Part of a small language model's weights.
Size: 9 layers, width 448, 7 heads of 64, MLP 1792 squared ReLU, vocabulary 2048, 23.5M parameters.
MLP neurons of a small language model. Each row is named by its layer, matrix (up: input weights) and neuron, and shows model dimensions 48-111. Each number is 200 + 40 x the weight over its row's rms, rounded and kept within 0 to 999.
A block is one neuron, or neurons of one layer that tend to fire together. After each block is what it responds to, as a language model described it from the Wikipedia text at the highest values.

L6.up190,174,167,260,210,117,153,229,179,163,128,189,200,172,255,220,116,144,275,207,200,185,219,241,225,245,169,285,235,133,209,206,162,201,210,178,220,226,165,140,219,168,148,210,141,206,215,228,204,203,127,204,117,219,199,251,280,193,201,264,205,155,272,109,213
L6.up503,217,219,238,169,195,198,186,201,269,177,258,205,183,192,230,152,199,271,185,201,195,195,207,157,275,173,258,192,93,207,186,113,189,179,195,218,229,169,95,220,153,166,145,245,265,80,221,244,213,236,122,227,216,274,223,188,256,183,170,183,232,236,165,153
L6.up677,257,165,173,224,159,236,194,159,237,195,179,204,211,230,189,177,226,203,218,252,216,197,143,242,223,227,186,171,194,128,219,210,145,217,112,230,189,164,264,244,207,220,208,240,178,160,223,208,145,174,239,278,204,187,273,219,244,146,193,177,241,252,243,248
L6.up903,155,183,199,180,158,201,229,193,214,238,105,179,222,151,236,120,115,221,215,130,222,119,177,169,174,228,192,168,232,178,187,251,212,132,172,206,186,209,140,204,216,180,210,259,252,206,173,201,233,158,225,165,192,239,226,214,186,194,188,140,222,163,170,150
L6.up954,152,282,218,195,202,153,155,208,226,192,191,163,261,179,207,171,191,133,199,245,253,124,240,203,224,205,198,200,259,206,235,245,215,191,201,328,130,209,154,218,97,167,177,199,234,206,178,242,185,216,176,242,203,179,213,191,175,165,153,165,164,195,182,194
L6.up1336,269,167,188,253,193,185,130,135,284,164,162,184,227,230,198,205,191,197,289,186,166,166,205,225,164,251,184,135,147,223,182,177,233,155,162,284,155,181,178,211,191,135,194,167,228,259,273,203,190,192,172,223,161,138,211,223,189,218,244,182,129,186,246,214
L6.up1378,174,202,287,228,170,189,157,220,181,152,197,160,182,208,181,143,261,272,232,208,181,142,232,134,165,239,220,205,234,186,221,156,219,258,190,306,223,177,192,193,148,159,161,145,223,227,186,187,209,196,81,194,193,197,226,284,249,216,213,209,200,213,181,181
L6.up1391,207,184,222,208,187,172,225,233,133,208,201,200,163,311,212,191,203,218,261,188,165,181,139,96,197,227,211,209,189,188,190,214,302,172,190,224,153,158,216,210,220,199,249,255,190,197,201,263,172,283,225,292,222,170,259,200,201,234,218,168,188,209,169,183
Responds to: Mid-word subword pieces

L2.up1695,145,172,109,236,258,187,168,239,215,238,145,144,230,165,142,191,253,87,233,206,188,236,173,201,227,210,273,258,169,152,186,186,234,176,256,260,302,184,181,175,217,120,233,142,191,226,169,146,161,152,159,152,220,144,152,156,190,176,274,222,213,176,232,228
Responds to: Closing parentheses and quotes

L6.up213,146,164,186,208,193,197,148,249,212,196,222,179,193,130,214,136,254,155,240,281,219,143,151,226,154,167,239,198,169,237,242,294,155,182,190,186,271,226,216,189,254,220,218,227,238,161,207,96,172,222,219,203,233,215,161,231,218,220,169,264,278,209,227,230
L6.up285,171,231,145,200,204,236,185,244,149,192,229,187,182,148,169,191,190,212,205,203,321,241,186,222,206,256,243,148,189,157,254,163,102,216,208,260,215,194,197,229,176,131,189,198,274,185,170,195,201,245,218,201,135,296,212,181,268,146,167,164,212,231,120,224
L6.up834,124,209,195,183,223,169,220,205,190,191,108,135,213,285,163,208,264,253,176,145,186,163,215,154,116,230,176,196,156,205,241,188,232,196,150,197,251,151,144,108,220,167,227,187,184,156,192,218,116,157,154,113,257,272,208,122,214,220,248,178,208,172,234,199
L6.up861,172,202,107,218,240,251,206,282,210,186,181,272,236,197,216,219,164,179,221,267,245,196,114,162,175,264,205,208,183,202,163,199,154,256,230,246,222,239,162,180,229,168,182,244,252,142,167,250,194,229,218,256,224,247,208,226,209,190,198,198,210,263,226,195
L6.up1053,116,137,252,143,170,243,150,245,173,183,199,159,120,149,173,190,213,232,198,265,267,181,188,200,223,181,181,259,144,216,257,194,195,147,211,201,267,214,186,210,242,181,200,236,209,168,192,179,190,166,247,151,171,165,218,235,260,221,166,194,146,235,188,200
L6.up1180,160,241,216,223,171,211,222,256,167,163,184,179,235,197,193,192,199,211,174,167,237,225,216,169,228,211,288,191,171,238,199,131,187,226,203,319,250,145,194,175,123,158,223,189,214,180,220,154,153,249,262,275,185,196,215,186,207,254,246,141,219,171,260,200
L6.up1276,159,193,173,195,169,247,118,228,157,223,127,189,166,244,192,209,208,199,227,224,194,202,222,171,213,196,184,168,174,147,242,193,119,241,245,228,244,210,216,172,214,237,150,273,230,212,218,162,181,184,197,195,239,207,247,238,172,162,177,138,183,171,186,232
L6.up1498,150,204,162,218,157,237,187,293,228,184,235,202,151,248,231,285,133,248,197,252,225,130,207,236,164,237,187,216,181,202,154,234,197,210,143,225,251,170,214,182,270,162,192,266,187,153,167,214,222,170,175,142,225,211,195,150,170,221,179,158,179,254,230,158
Responds to: Main verb after subject

L4.up9,217,241,133,230,218,159,280,202,231,181,215,191,247,168,194,201,212,160,196,166,209,207,207,192,218,170,238,237,87,248,217,221,140,173,213,246,207,161,198,220,231,142,257,173,197,254,232,243,172,211,159,170,184,193,204,89,190,207,262,123,99,278,231,189
L4.up192,96,200,222,253,158,177,195,246,240,162,165,236,213,249,198,161,234,213,220,165,151,180,191,169,221,210,195,217,152,220,260,191,208,208,173,262,232,243,67,193,119,228,156,220,145,213,253,180,150,233,144,163,263,208,194,224,206,182,211,121,165,236,203,219
L4.up240,160,173,262,136,137,153,262,243,158,274,214,241,183,169,209,100,148,230,244,120,163,194,273,133,232,261,254,145,194,189,226,197,184,255,177,266,138,140,107,176,192,184,242,212,172,195,215,200,127,237,199,217,234,190,230,261,167,133,226,122,173,239,202,203
L4.up264,202,176,187,198,221,157,171,191,252,194,192,180,193,156,217,177,158,187,228,157,187,182,187,252,220,201,232,155,172,206,268,184,225,200,202,339,170,256,212,189,147,170,258,217,214,226,238,188,247,220,190,175,252,215,215,219,174,270,146,137,188,190,184,192
L4.up932,193,185,190,224,150,214,190,181,211,256,132,213,170,230,237,269,202,260,224,250,175,181,156,241,141,266,254,195,183,217,233,146,135,237,170,274,239,191,162,200,260,177,245,209,205,171,207,158,219,187,193,119,289,204,243,212,209,167,210,145,172,298,216,244
L4.up1189,158,185,246,169,234,175,270,206,228,209,179,241,262,141,170,203,248,177,205,101,217,190,179,177,169,153,203,173,154,241,219,288,236,176,207,238,238,187,153,240,159,193,292,185,199,188,170,130,193,140,155,178,222,173,202,169,196,169,185,131,207,200,209,251
L4.up1522,175,213,214,234,178,232,129,142,246,147,258,187,152,128,212,176,182,195,227,223,187,133,242,164,207,129,295,165,184,180,290,119,200,165,236,235,257,221,203,274,212,161,141,125,233,199,203,136,247,265,203,238,219,232,198,187,214,257,249,106,198,174,221,234
L4.up1704,189,199,205,154,163,221,188,156,245,196,229,248,190,224,147,167,197,220,212,174,258,171,162,232,226,180,177,202,197,215,255,148,94,252,203,229,170,254,168,196,179,147,163,178,220,172,155,178,174,136,152,181,195,242,207,151,183,216,250,166,195,248,216,211
Responds to: Closing parenthesis after years

L6.up4,160,194,208,151,200,197,225,251,210,208,179,250,171,171,167,245,226,202,189,176,191,173,213,166,164,151,253,193,212,181,302,252,241,199,172,203,241,165,215,207,239,195,199,230,145,191,206,217,207,193,183,158,195,153,273,204,178,179,122,126,264,279,212,216
L6.up185,166,203,246,243,219,215,213,233,179,238,122,215,214,186,181,163,209,208,204,112,214,178,200,156,161,205,235,251,143,248,197,183,138,198,238,247,227,167,251,131,185,205,267,206,180,199,163,174,200,280,164,173,234,241,233,272,125,143,145,120,208,165,151,214
L6.up328,242,222,186,177,144,151,152,200,200,267,156,155,216,264,116,195,203,174,236,218,156,247,127,179,233,156,216,201,257,145,196,216,141,236,241,267,159,154,191,278,207,238,216,194,206,264,178,242,192,271,212,145,171,219,262,178,213,205,193,180,223,176,194,168
L6.up602,176,162,202,228,197,230,130,164,230,236,180,208,224,269,162,161,235,161,180,186,208,185,176,171,300,203,188,162,106,252,245,211,181,236,149,233,246,180,221,202,156,155,253,122,228,169,265,226,221,196,205,197,121,138,180,215,139,207,147,174,166,218,221,234
L6.up996,134,167,254,121,101,204,171,193,185,186,157,189,199,171,140,206,222,185,165,195,256,232,180,153,136,215,257,156,177,258,272,195,114,150,184,273,224,202,234,217,211,215,183,262,207,197,181,269,236,220,181,157,173,264,267,177,209,205,230,180,200,254,139,313
L6.up1300,230,186,136,189,187,263,281,243,258,163,127,204,264,140,173,178,232,91,183,231,193,125,182,135,227,237,225,222,247,217,228,252,242,193,200,289,261,149,175,187,227,208,222,266,186,211,210,201,178,271,219,220,199,189,243,179,155,167,224,180,183,172,196,214
L6.up1621,216,204,201,218,183,143,193,194,216,224,75,244,187,247,201,170,216,233,258,116,261,193,253,159,221,208,174,198,179,208,248,202,216,197,234,291,230,197,183,177,191,208,195,196,184,201,171,205,182,227,188,187,174,305,202,281,93,166,132,125,213,205,177,199
L6.up1745,258,166,103,235,179,223,176,196,201,203,163,132,222,213,148,204,237,234,196,185,235,168,213,185,214,191,181,214,146,197,208,207,194,102,238,268,180,157,169,231,205,192,219,177,174,200,194,213,154,329,231,212,140,179,213,213,186,171,181,263,229,315,153,153
Responds to: Sentence-opening adverbial boundary

L6.up249,205,158,186,173,217,193,202,149,168,218,155,262,112,233,153,128,196,175,272,257,208,239,131,143,214,241,168,236,216,116,210,236,153,208,159,242,219,175,138,230,230,184,211,203,263,168,208,199,200,231,227,162,148,221,223,210,213,166,311,215,184,266,207,132
L6.up290,215,119,139,192,180,194,216,268,145,183,222,289,177,256,221,179,282,190,212,226,225,238,176,168,262,237,230,223,213,239,255,154,304,211,176,212,265,236,202,227,236,198,156,198,197,201,218,210,155,267,118,260,229,197,235,147,256,117,190,235,207,194,211,235
L6.up501,216,172,221,227,236,199,180,295,292,225,262,162,134,222,199,227,259,235,146,134,291,210,127,216,181,189,210,175,153,195,200,176,238,185,196,258,246,188,219,198,217,216,220,177,195,196,198,158,143,227,194,203,253,162,250,134,287,113,201,182,141,256,260,249
L6.up1010,192,201,199,111,176,245,178,196,152,139,208,315,133,185,164,183,218,119,210,253,241,183,184,238,277,107,173,226,237,144,231,163,159,157,204,242,257,164,100,211,292,195,193,223,196,151,133,184,199,232,239,204,202,241,266,215,206,174,196,154,166,216,242,163
L6.up1619,143,232,264,158,203,177,175,196,165,214,116,195,225,221,210,207,235,211,211,253,201,196,177,221,204,222,184,234,157,136,208,173,232,225,251,158,170,170,174,215,279,113,206,215,228,234,241,257,198,261,187,215,209,226,250,160,230,179,247,213,158,217,97,183
L6.up1670,217,166,227,199,150,161,200,201,122,167,215,205,206,193,202,236,217,210,227,215,145,158,241,172,159,186,175,229,216,194,243,271,245,134,199,239,232,158,190,248,198,149,194,185,186,133,208,177,211,191,184,205,200,188,319,208,245,207,178,210,199,279,220,223
L6.up1704,186,269,273,261,178,153,142,256,215,167,166,255,146,188,141,162,241,191,245,228,243,145,173,231,161,173,209,178,189,157,235,222,200,148,203,174,249,217,226,207,294,185,200,174,193,128,218,213,225,199,248,247,163,169,236,189,222,216,205,267,178,231,170,189
L6.up1738,164,216,272,226,240,191,187,237,184,191,145,201,256,255,173,202,219,196,186,148,234,204,217,216,146,172,251,240,130,234,230,156,168,194,229,337,229,198,176,193,182,174,249,228,193,171,254,189,176,261,140,146,222,208,170,90,207,219,149,135,187,231,260,236
Responds to: Phrase-closing word pieces

L2.up418,216,174,142,245,191,208,248,166,239,164,257,181,212,210,194,293,162,138,198,260,206,241,219,251,225,192,248,161,229,147,251,192,239,223,169,274,162,220,203,235,142,194,197,140,179,221,110,218,199,180,162,206,127,234,237,220,241,193,239,183,149,218,182,230
Responds to: Word-final suffix pieces

L6.up126,168,143,191,232,164,232,214,172,234,157,158,200,240,194,115,231,165,220,199,193,217,227,230,231,259,270,144,242,228,187,216,250,154,185,176,180,211,174,154,228,195,217,224,157,212,184,226,189,220,165,98,165,194,247,280,251,168,118,221,187,186,258,241,189
L6.up301,208,184,192,236,164,168,200,193,322,106,204,189,242,209,229,210,155,202,207,192,293,193,144,134,202,237,151,211,203,288,214,228,144,186,257,170,186,202,192,160,158,249,214,169,231,176,172,168,171,261,174,298,185,183,229,196,215,142,210,199,212,181,168,208
L6.up388,172,213,145,258,90,261,174,194,238,195,148,230,229,180,187,183,220,124,192,235,260,202,202,186,218,201,200,146,249,175,215,297,210,228,234,223,220,197,198,237,177,241,186,107,205,249,126,163,219,200,227,178,175,246,250,202,232,99,225,135,198,188,170,159
L6.up463,186,194,147,199,149,190,225,207,252,227,179,220,167,224,135,251,209,139,140,165,236,203,197,209,242,232,194,195,234,217,206,246,219,250,231,201,244,182,235,210,258,256,233,190,312,217,168,181,185,222,237,228,136,158,217,183,257,171,171,187,247,213,201,153
L6.up938,247,166,147,154,184,147,228,256,228,176,131,219,190,251,134,113,148,194,173,281,241,158,171,199,159,131,158,151,171,148,242,203,213,177,183,191,252,200,218,171,221,238,175,131,158,175,224,82,173,183,162,229,139,188,117,162,199,136,187,192,232,167,110,157
L6.up1086,256,173,223,173,209,213,215,205,239,176,177,205,107,196,135,230,204,259,197,175,167,164,204,193,177,149,146,203,179,201,237,258,140,214,166,176,226,143,184,225,149,80,252,204,152,250,168,151,187,172,237,252,180,262,231,232,166,132,245,165,252,290,222,200
L6.up1178,169,194,226,134,154,227,153,254,204,202,153,237,237,162,185,155,199,157,175,270,206,210,148,236,190,249,178,137,201,204,175,202,176,255,225,213,162,187,189,241,203,234,169,161,196,192,135,192,222,154,217,234,180,181,226,190,196,190,278,144,244,252,149,172
L6.up1606,148,169,177,209,117,167,249,181,233,239,194,190,258,280,150,194,171,167,173,198,208,174,197,210,139,258,208,165,207,182,232,288,154,149,247,200,249,165,205,158,211,179,214,219,166,167,204,213,182,210,215,275,148,167,202,162,218,170,239,189,232,159,190,180
Responds to: Word endings inside proper names

L4.up129,221,203,121,219,160,166,144,238,246,137,219,184,194,251,181,203,139,178,271,198,128,192,194,168,233,218,266,200,223,104,205,239,283,186,194,285,199,173,212,182,225,268,241,223,198,204,170,182,210,230,152,192,243,254,234,113,262,220,264,186,226,219,187,247
L4.up1118,151,198,293,188,132,93,144,269,191,182,182,268,188,182,214,199,199,147,172,202,136,171,226,182,210,230,283,193,224,121,231,209,274,186,189,252,225,229,207,168,195,252,201,175,152,261,294,105,197,227,110,156,201,210,221,211,224,272,262,231,203,221,193,267
L4.up1130,155,267,147,234,152,150,225,258,189,200,274,159,200,235,183,195,158,186,210,154,146,184,228,200,181,204,150,207,175,166,301,178,250,153,180,290,174,269,171,181,212,151,235,138,205,147,180,172,150,196,179,175,143,219,208,124,247,202,220,186,212,205,141,248
L4.up1156,218,296,204,168,224,181,168,259,203,219,158,224,234,263,203,253,124,188,210,208,179,115,221,200,171,220,269,182,155,168,210,272,198,205,271,308,198,169,173,123,214,221,241,168,214,208,81,166,192,189,193,234,272,196,250,236,209,184,115,170,185,229,135,225
L4.up1268,183,198,173,246,164,267,215,152,184,270,181,182,228,222,226,234,131,114,228,229,205,203,171,245,251,203,214,243,181,166,224,174,230,149,216,319,204,160,167,168,240,236,250,211,226,207,221,249,186,215,153,226,149,205,165,185,195,211,228,197,222,255,176,149
L4.up1355,209,208,187,222,164,124,204,253,182,200,194,178,156,193,206,238,187,200,158,134,184,203,131,238,144,184,267,251,143,169,267,233,180,200,195,275,229,203,173,161,129,198,288,252,155,168,215,170,175,263,184,206,234,202,212,147,133,294,204,256,194,226,164,258
L4.up1603,117,184,201,205,185,146,166,275,214,221,182,235,143,207,175,194,216,189,174,188,192,194,204,243,172,191,202,113,160,203,103,243,185,186,219,244,262,241,238,254,172,190,190,228,198,240,154,115,177,152,172,194,216,280,169,154,210,217,210,144,111,161,239,266
L4.up1680,168,186,202,213,145,232,226,160,196,248,214,131,172,213,172,265,188,182,194,142,191,217,207,217,227,224,210,135,201,142,178,203,196,162,254,269,158,130,157,157,179,183,169,214,222,248,199,155,140,193,201,190,207,202,197,153,187,213,205,219,231,214,87,149
Responds to: Mid-word subword fragments

L4.up394,174,196,206,173,194,184,242,211,165,207,176,231,180,198,217,140,195,208,208,229,245,162,158,214,178,140,190,193,189,201,227,259,138,233,277,287,197,185,164,239,251,142,208,231,181,186,162,143,182,213,274,212,215,248,241,151,175,205,250,238,229,277,153,184
L4.up466,203,242,98,280,225,232,171,262,178,175,190,221,197,168,257,190,195,164,167,175,177,199,212,147,143,264,236,152,229,190,240,199,155,176,221,212,221,200,142,192,234,200,177,189,164,161,190,175,179,263,148,138,147,192,247,226,200,176,214,187,224,233,158,250
L4.up549,244,236,177,276,206,144,210,168,188,182,164,228,211,188,212,241,147,191,180,271,107,194,209,229,206,193,212,189,180,225,248,241,189,180,203,184,223,196,226,198,194,177,323,239,210,150,125,225,183,232,183,222,292,268,190,187,265,182,178,217,235,174,155,288
L4.up622,155,185,184,175,151,126,205,202,245,216,168,201,189,241,109,220,177,135,199,177,148,215,235,154,172,206,235,106,208,150,179,237,207,138,203,179,189,191,177,124,260,180,182,203,187,167,141,231,214,180,158,261,137,267,179,218,227,231,232,185,180,219,149,257
L4.up625,213,242,197,167,182,155,200,128,215,123,137,254,166,192,150,167,251,133,196,269,156,216,201,202,209,221,214,178,202,225,198,147,202,250,189,162,268,188,245,234,240,166,164,299,253,135,137,190,163,259,154,224,146,152,232,217,217,190,147,190,228,190,179,219
L4.up665,196,130,126,162,142,177,254,209,257,189,146,250,231,216,127,225,295,154,160,206,203,280,197,176,241,247,185,50,250,246,196,173,256,213,181,197,244,226,167,166,197,231,198,245,220,131,177,210,167,176,119,212,189,183,222,180,210,218,188,173,202,225,254,220
L4.up693,181,166,170,179,218,206,209,157,250,149,66,214,231,212,196,211,252,251,212,222,132,180,173,195,197,264,216,113,239,231,205,199,222,176,241,167,273,173,149,225,198,185,201,243,239,265,175,235,170,202,205,247,230,192,223,212,235,231,268,152,161,182,242,195
L4.up1375,266,205,125,282,230,173,114,239,216,141,176,215,211,259,156,227,270,162,192,257,156,179,200,193,194,248,221,185,217,147,265,143,198,203,265,201,262,155,208,198,261,177,210,197,224,199,178,177,211,191,150,217,214,177,266,235,215,190,208,192,215,169,146,173
Responds to: Multi-word name endings

L2.up1529,171,165,146,194,240,225,190,230,202,184,127,186,229,275,205,193,214,169,157,233,182,175,156,208,152,196,235,166,190,259,185,147,271,217,218,231,180,157,181,183,194,142,205,207,211,227,244,165,150,182,210,196,203,185,203,187,211,164,219,266,209,172,197,181
Responds to: Mid-word fragments

L4.up29,252,241,172,133,210,224,226,149,224,168,155,186,250,173,233,205,176,208,162,160,200,188,194,213,185,175,257,180,214,223,213,171,233,216,203,269,166,245,230,155,153,167,246,218,234,261,178,203,131,224,187,234,241,196,196,189,192,148,173,116,221,222,140,214
L4.up455,183,101,204,175,244,211,254,270,220,228,189,245,153,202,179,188,258,132,93,147,156,188,217,151,195,272,277,212,158,203,230,245,228,262,159,182,177,182,256,215,216,174,282,252,176,190,238,182,234,252,216,173,260,157,198,183,191,225,208,142,197,198,197,146
L4.up723,191,191,154,210,181,286,160,217,199,149,197,171,215,186,111,213,228,250,215,165,180,262,164,220,197,177,246,235,192,194,195,211,223,170,172,232,275,246,253,202,164,162,239,195,251,170,201,175,161,267,191,206,203,257,244,219,243,154,260,76,124,286,221,189
L4.up853,136,186,271,256,207,141,185,170,261,204,174,271,170,223,198,203,259,188,154,194,149,197,206,155,259,208,179,183,196,180,215,203,215,189,187,236,287,131,159,226,179,272,223,192,249,209,129,207,114,172,184,223,121,222,149,153,216,200,218,165,197,253,261,218
L4.up1492,236,169,231,172,167,220,149,188,225,296,202,243,151,172,157,170,282,215,230,157,201,208,83,185,252,169,194,168,136,158,181,232,210,172,169,177,216,205,182,236,217,170,162,178,244,128,246,208,161,240,221,193,224,176,146,172,223,190,195,181,176,237,265,246
L4.up1619,162,182,85,293,248,185,196,198,232,192,134,120,205,213,227,243,209,228,221,222,181,227,119,171,160,249,178,188,236,132,201,235,187,215,189,198,201,209,158,153,144,177,274,255,199,146,200,143,180,220,186,237,211,151,228,155,176,218,206,178,203,217,213,183
L4.up1670,97,209,228,293,161,210,253,193,212,205,176,221,172,158,153,229,238,226,221,197,193,196,211,181,212,235,159,210,198,148,148,233,186,237,189,154,225,171,151,241,168,213,200,246,225,145,248,203,159,220,133,152,306,196,215,272,221,136,174,142,222,221,224,233
L4.up1783,213,218,175,196,265,222,285,241,210,244,190,170,212,245,116,179,203,228,183,198,208,255,172,175,229,234,192,127,134,220,214,219,161,181,214,174,242,165,223,300,206,165,190,229,209,166,165,208,215,204,164,188,209,127,137,254,198,231,212,170,252,221,173,259
Responds to: Be-verb after subject

L2.up1253,185,207,228,209,212,210,177,217,207,184,155,222,228,233,106,212,202,181,161,234,78,151,149,202,212,199,264,215,248,209,221,235,119,186,149,187,171,190,187,163,174,227,124,293,257,170,250,230,132,190,154,202,239,252,221,233,209,173,197,143,112,174,264,172
Responds to: Copula after article subject

L2.up1661,250,182,130,182,139,240,194,213,271,210,230,226,279,222,107,195,219,196,229,139,266,194,184,163,234,258,241,240,160,195,273,176,212,207,193,333,192,183,203,161,241,173,252,257,216,205,227,188,176,222,154,196,262,211,184,218,176,145,225,144,168,155,177,191
Responds to: Introductory-phrase comma